Part of a small language model's weights: 6556 steps.
MLP neurons of a small language model. Each row is named by its layer, matrix (gate and up: input weights) and neuron, and shows model dimensions 0-159. Each number is 500 + 25 x the weight over its row's rms, rounded and kept within 0 to 999. Numbers have three digits each. A neuron's up and down rows have the sign that makes its largest values positive.
After each neuron's rows, "fires in" lists the words (lower case) most often at its 100 highest values on Wikipedia text that the model never trained on.

L4.gate328:517524514445536484477509474532518471548521506503513520463503510526472553514488507534458485497479495467538486518494478502515557477520449529507473511516522544500464479496513532480533502490492498516490479477495498504505532497481463534542542491488523553473485479497484507496465511467488490503504502500456453520491526517489519520488500520517516491502525503439530502483523535467505507497451533510535533495511514468497519473484468503497543481511463501488529506507440487440480528517495460
L4.up328:528541437524489520532458511543521514477458488496547470525535462467494471515503486477537489499549497520522498487509510502480492543497476499480476538500504507505496481489485511512496472514520488458488511473496498510512510479514478517518472481476512495511451488520519539470517491488509501500520486501458459434502512529488507463467467477443473523473494534496447471498523470494471460496533555529474486489550494529488469542507494462508475502498480496452487481492501490493463473485470484
fires in: "the", "grand"

L4.gate404:473446554507513500460500478450525474516526498483549505477497491507509519490491460510474498532528474490461553547500519486537550487495504528474498487485471502511483509539475479504517548476474510501526543484491482486500493451490514502487530504514525517503458508510498488527488487519496526552531510464500481476503488441464520512472484517525486545491498534510500483523482464472533547492563523488532528464506504503510524542506521554462505470491512511492495505524494523540528496505483509
L4.up404:519519544505542506505466479486501528479487492468487507456548506503521500495527468458505495450527450521454556492490506486527488496548508482468479505486515518485560504524516514509477555472467490512502506481495468500520459465489534535498482469469511547535479532499514499499509478464489477528524532485516476476487507449466496446519496458466509531460502488519522539528465478491501536483537463501483509483513500478497487526485523508469485520527488480464482495466477490502512484501469494
fires in: "as", "appointed", "was", "became", "made", "named"

L2.gate139:508565510463513505478458528512530485474488559463529519526518501504444473461476494509556585490511460496532512528495508465530508458507506515510500477492523502522481480462465515482506525539466493530496495518506513485504468476470506535477472505531519517495541460521508515501546503485526460500505564433484494454484516503496509502487530498510492511529511480498501481493521521532503500505490516529530510493508467493469494497504484511482477489446511498489506518509521513530496503560498498
L2.up139:537473470518424458503511495524514482546482503528483490479536500467514452484495497505534493456490468524467542512505483449486501497526479466505514465498535504500510479501506484507531460507536474521509481503487493520509480495513475510502520475516465467520519509524511510484534444477509488464520526444509492481499491486516507496500481493470511505473475472532488543518481497484536535499516564486488520516501492520549458506504567505493524540447503466476498501499569512479502511491508505
fires in: "also", "not", "remained", "became", "made"

L5.gate92:546473496484548496498456498535500485501501519458470480518524527517556501515497461517510509468473475484536448475521509484515470496483483501500495520467474506506506481516502500506503504484510560486520467507504470494506515518491507452498485479487530508508484508481470492536496479505444516503490482486512473489521530549521531528575499510500519468463460468521502433510517541522508525522475547499515522530497539490435495470492502487513492550481486492502493502495492492545502496482530440
L5.up92:499502505501520485455490509489539488498518491461478480565501518500581532524482486463521518512501489491528501489493517454510505476499502519526504465528502487512490530522464528484529482519494473476554502516525500508484541506502535501472542490522502502511470529497473477517529497537482470503472549509454575507527563498465501480480493518447521484469524528485495494476508548506487514547481494502515469501486487495506509478469521495499543539503448480503447505493486486506536490487513500
fires in: "received", "on", "platform", "to", "platforms", "at"

L3.gate372:476475513483499474455505531539476521486488481481507516485466473498549503508500470501476497514544450444496498502500481463474527513505463506521483480466464472457453493496516498492499507512515431484481513491510518490530461506543492483475538561474489513486485529498461507464486509495509550526488526513470475486471488508487522509511489482492484515467512511469527556484572541506548462520503506491453476518506539494490512539507507482486499508532505487496528474486488501450490517465481507
L3.up372:509508503501536525517525519515512510457461486512521552516529485492479543507470512509478475478493530519520470539517484517511554494515478493468481510488546536496483507576476493515491451499486521521475491510489510487518523481474455473501519448490455488490535483479510528456495508501458469475489491549500457473477493487476488491498515528504479503510488512525520471486511476461493546503463543523475504474463520498477510473529527511514513483491526544514507568468499471523492468470474526
fires in: "the", "those", "many", "some"

L3.gate320:483500535477533504483451497505516517513483513504472533505533488501484472535472548483490492480478495477488514525517527476502459458468509465474487519520544501464528516500494532488559464505507496471454501511525512499499477530469455507500548504501475517522502514491521531477456521518501467506502508518519509488483465482476458493474507486504483531511484526505568532492459501517483479526498546481517556532549490476534529489522471498539485507493432521484477516519532502528507533517508457
L3.up320:523526536506506478521510471464489516504490507486510510485509482521480496523494480442492513537470476523510548489514455483517497518506511508513517473498485514471529484511521461487536504463495485494491500462497526509478451491495499484497493495572489515504552525470530507442541511476472534460502467513491509503497508497496485555477514490480454522505518485499514459500504486458540520463525529528477510526454547532466518471560481505533487515542512518536536507520518498477558488502470483
fires in: "and", "or", "also", "then"

L2.gate47:522470505448555462532478529471523525518549526465466480482508531493520491490518507475514508487498500473509502561469477492504526494431483517521482520492521491476499486491486510489504521486458455466490499485499469490497533536477482524515525496529489503522517497500528500565516503501498504509549520455540515460474531473499503483519538562523526515537509511474530514493519497472520542505460500504508501518499504473543510489530515528532483507484499529469469545534532466510542502500500478
L2.up47:528490517468513477487529509511503487505560494469503480516490580504508473473462474494510517515475472499524524539507486493519481511465482475460494482503513476530501518541495484478486531488470481509479477520485482529452516517512489514494520492476505515503508515505495441476502499516517504554508494450454513490511507519484505487500487499533517532539497515457485466460493458514543523495525517474457532485467485468514489507497505482502523483506526537436460540503495470534548548505452464
fires in: "of", "the", "appointed"

L2.gate582:489446494510504495464523507453467487482468503528496508522488441564539503454483480462552518515543503515493533521494438496534522505554520515518522496477474501512454453469489516495527470494482476488508520511481491525493484492512552498512474494543526474452495513519526510505505518450512515518483484481465492524489483525496511478476483454510506515515513514496526485516502513552474492495498510527476499516484498541541519459476535528459513541508474546501532489532506505522515497493517505
L2.up582:504494468444497479474489472510492496499501487479501465473503527534512485508509514453486514519550443505482530494477436456503503518504504504478498511473528537517481499494489464507540512510527527550545496473541514496496528511485545471500484525518511450526531543447538522480512499483536485505493522552512520486507510445489512501457535516541506519497500445482536499509517480525511490474494473487487506495526527473525542498464515461561523501487487509501471485500473511513528491473503513
fires in: "and", "either"

L3.gate434:511518513499505488510578481484557554494477508491477492502536490510478494519522520491509546471464495474498534466494509491496500488523483490533488464514526479520501488475493524466492471521498519551507454492499512522485493528452469525471495538519514532496519501502476501516514438528490504505475518482474474526496493484490490531433532481484497467536500488489475546479511521463489522500537463509486533480511483515556540463518483512508479528530464465515497503471484478481484460463452470
L3.up434:515514469540556536532453485512495519454483495512544524487499480526493491498472502512488480526470533495474472550524488517508473479502508508504502494505523467483535479479526495534536512446522506505476499489501491492485485460519501519511483518482492543465523495456517527490491514514520512464517531477458510479475488509459493523484473504472516510570500497462512481516451508460484471504530512466530561559492488484483482517515490488474524510464507542523538503519529505481538551506526519
fires in: "as", "or", "since", "and", "kirkham"

L4.gate538:485497509493469455503532494519495556542506531507525502492506489480533474462477521496462467509480535497486481431506478521467466475497473486527515497483469500491520488504464473489490463498493544496498478453545520494522537510501496536490551523475527501498481531486500479476509537520537480513519473483455481525500463505518565514503466530519507512502499523539469504479508461511483512471538521499486459519493521449517471476483475489532483508498507513524488529497527522469494462464523445
L4.up538:516487533525471519491501518504463468525493515521499514505502498492520493516449517531497462469488504560510484500490476512514475544496522506526488505462502457547493450503521500479490553539511484488491538522473500518488481502497472530518506443461482506493592469479510504537481471473532485494504486462541484501467521531487463499492503469491516510467478495506507490485518478461491497478473490473509489551526554468506532471524468524494543522516489523510522507476543485497506552497496528
fires in: "s", "the", "its", "hotel", "their"

L5.gate331:493484492492462507493466527506521490531498494547514487484481490496482520505465512468510509459515487527469519495542544537485486485454504453467461453505456519481495509539485496494533461487491440520499465486467511499539520516535469520534461497535482472527510502516492492493500470473482437504516496541492487450520479485512518492527486496534489511559466524547453514495471514457484476483474483504492516473539496501496471530473474529483503490530529472496462501500511466518474522502525490
L5.up331:484486499474498535505458535521528504499479494542505491539493530519522527508510468496487523516488501482476489480543517512545472518529518518488517483434500463449444515488491490490537467497439520566547485490538526491513486520489504468482519518445530503530525503479526505476499485449463476465530498492463515471510500512506537492517484486508462441521490497500474500469472477507508533503492488509498517505496527503508525482467513484455508516494508527518559522533522501470506510476541500
fires in: "a", "an", "one", "orchestra"

L2.gate164:454476521509511485489522458498503525497556481484437499444504489484510477533504526499525484487494476539484533473492473516531517482495536510497531508469457499484485474496497500484487494470495528519502504518502473541510521488532522492456491495470514513497506535521505538493499475487492549527501488501478504485510475475535527498473542492500506444503462530479520521536483522489497536492459472551448478523488488511607509539508498505520502519500471508496514504503503465473538512521544502
L2.up164:500529494470491492510526478508487502494493466486514525478490474535502448505548476471545510488491498500530485486497501468489517474464509477478538491501490497531491549488468524533524487553506485538512483542504466542520492513533491520487525503533475508538490476483517509482528481477508539525487502524481558534475485513510508501475506486514503484531426481493524509489474543463512462492478509519464478501551489468520509463535521437444480508508502517521477483495517447483509553516518517
fires in: "and", "especially"

L3.gate197:455473490478518467503476505515519524496521526540507494481489581506508503517499456470474527480467470500497491471504505488482505550457480459511455510518508517498484541508479477485559480523529495480514546444495489513521484499502499470468498519505487525541507519498493479541522506544454484516518488477501471529510480488530514497521486481508501518547534509515483498513530489482512527524518494463438522474457521504517534481533507491494539496532514497458506463524527445491480536501525471
L3.up197:487513476470475512518479521495504447492466509525514536510483505489495485458489545487482514489503492514439501556531504516522544507465485504525500478476454530483516509484526501481502517490483477487494516515532462461524488486427456514459524564474537457557477529505507462501510491479508492491502451470512508491555504494520505497489498494495531508541520526497458507463533502488508488479504496493544512511482533492451474460502493485497482503472459517505504488497553478497532484477504471
fires in: "the", "an", "is", "a"

L4.gate181:485494470523512538500518490516525491492527498484502499504487502522488497516479534529467498473522474533457483484479519500474530534481518447549505537520513458507464527463499500476480504483528506496504502508521497472521504483478442517482470558534498457498476468477504517526522520516510453494519489452479486526460524498455518510487489465462510520527493511486455442486455493542522467509507531533525495485490506516531485449480499483462573499515508490479505513491450521481499518474528501
L4.up181:502503487476558541562481486499476515512459416494554526510475506484480521482499514517546469483562480517476506505503468536497502523497492471512519466488509505497469506522467514489535454534521500511444509475524498509498494505517499482500508518465489479506519495512516511556521500496500514455466481517514509541508538508503533508493456488469494496507531547493476502509474494500511460520495494510481500516508526510466461528477496512477479548530533477469475543498457499458507544520500509
fires in: "a", "an"

L2.gate526:523514509543523461460488512488500530469486521522500529467481473496542490511472464494491482463519546467465511473495514513449519503495522519561495544503516534509537481554495456492512517470507446526494501453509512487439503460496489478505506536481490510494473498496487487498475529476528491512521510493507474495488490487473515542478504528472509522521530532501480472502505537554507547456514533516550530538475469481515500482471476492483499524463487524455497502481524512474483485506513470
L2.up526:500494532502500450534507563480511482522500523484484480484497527549538490497458488478532522492466479492514504507483513496529486509487488519490512515465521488539473519535473471502477526519486474505484529511480525499504510494507507490472489500485507549487512492507529504431424513476485487463545515514515523499498501495477454506547545500520508473479532544483474457484496490487522507461465528456484523509494486467522526500473493464503501470459547493457495488517532460518540510509464456
fires in: "the", "years", "output"

L4.gate544:450479504505480501496507507516538466548477501515456494514485459492479505549500511517502509529516482503473522487522541480505513505458484534522484495499522473498525484452517481497505479514484491534452478449507504515503483513524522514507518518491508473492542473504490515522533525492476427543470494527519474497502505491487517490519515483519485522466554479476517471547504497452476499484478543493549511458445476477531532485527469507544532480520477453487464515474488527508528487474532515
L4.up544:493462472508460476501483517513531541520505517498496552491498509473525509549524526485528493509517474508471478504490495487438531526527524472477516464523507498496515479480555546463501481521510476504514486481485464516477485471510510451474543494507507532488494505477478498513545516530472459551453441488531472516488518524497437484492506505510510510479496537563456508480468534493508506512457534529472496536504497493495508500514470472504497538531519492481484534485524500490502514534532499
fires in: "not", "also", "especially", "notes", "never"

L5.gate503:504521543492457491524542498532489493500475477529457488528489465520476539497496524508484486471506526498470543508529462506497516527508496476500513512497438436527499474522474469456501506525546514489476567496515504535466499489447491510465531531461467502509504487509500504480515496485515502501504484493457481476528498486525504505525490528519563507521484512504510504487546533486481489508539475493472492476496549477525509516449477516494524516508441503443512516526546519497498471490504487
L5.up503:515517531448451506479495515512513522529494507487526528500498490506507525465516511492470514504484519492499514485528484491503448499472524450508476463520475533514572525476489489473525527526492486468464530515490456470503446488526521527488489509484531530497494491493515480563478492496501493491465475481504505505477479473537505473515494502442532482512485533569462479459529477488505527483521519453505474487497523524494496469477476470526515507494483461502486512444561523469487487498510489
fires in: "his", "her", "s", "their"

L2.gate472:530518482509504521501512527480472508484472520503486476483518481516490487510509484473526493494464516476507482519530520494459509522476527497533463520478496467478531499509447487503484512501491515492485505455474496472507476501503522504495480507503486538461529465446488526486473492516479509469461509507471514447479484485482491510534545513541508480517491549495459431526503500505509495502524553481485451507465487503542548444487472499496489550486453504507552444502490453483450502515484476
L2.up472:506529507458520444506500533547482523510545501445483460484542485484491487492514527519526514473478526498550486494489491552476538495461447503477511516499497553511511505469466508486510516502518518490455465516482486484488523517518515551474506548472504489502494531514498497507469508454525489497501490504485513477485473555533483442491494522510515497492453532470493479508513517469508455527481495467518477465471515428497518468470482509485480504466523488517478462498484521526513506489491513
fires in: "the", "each", "this", "addition"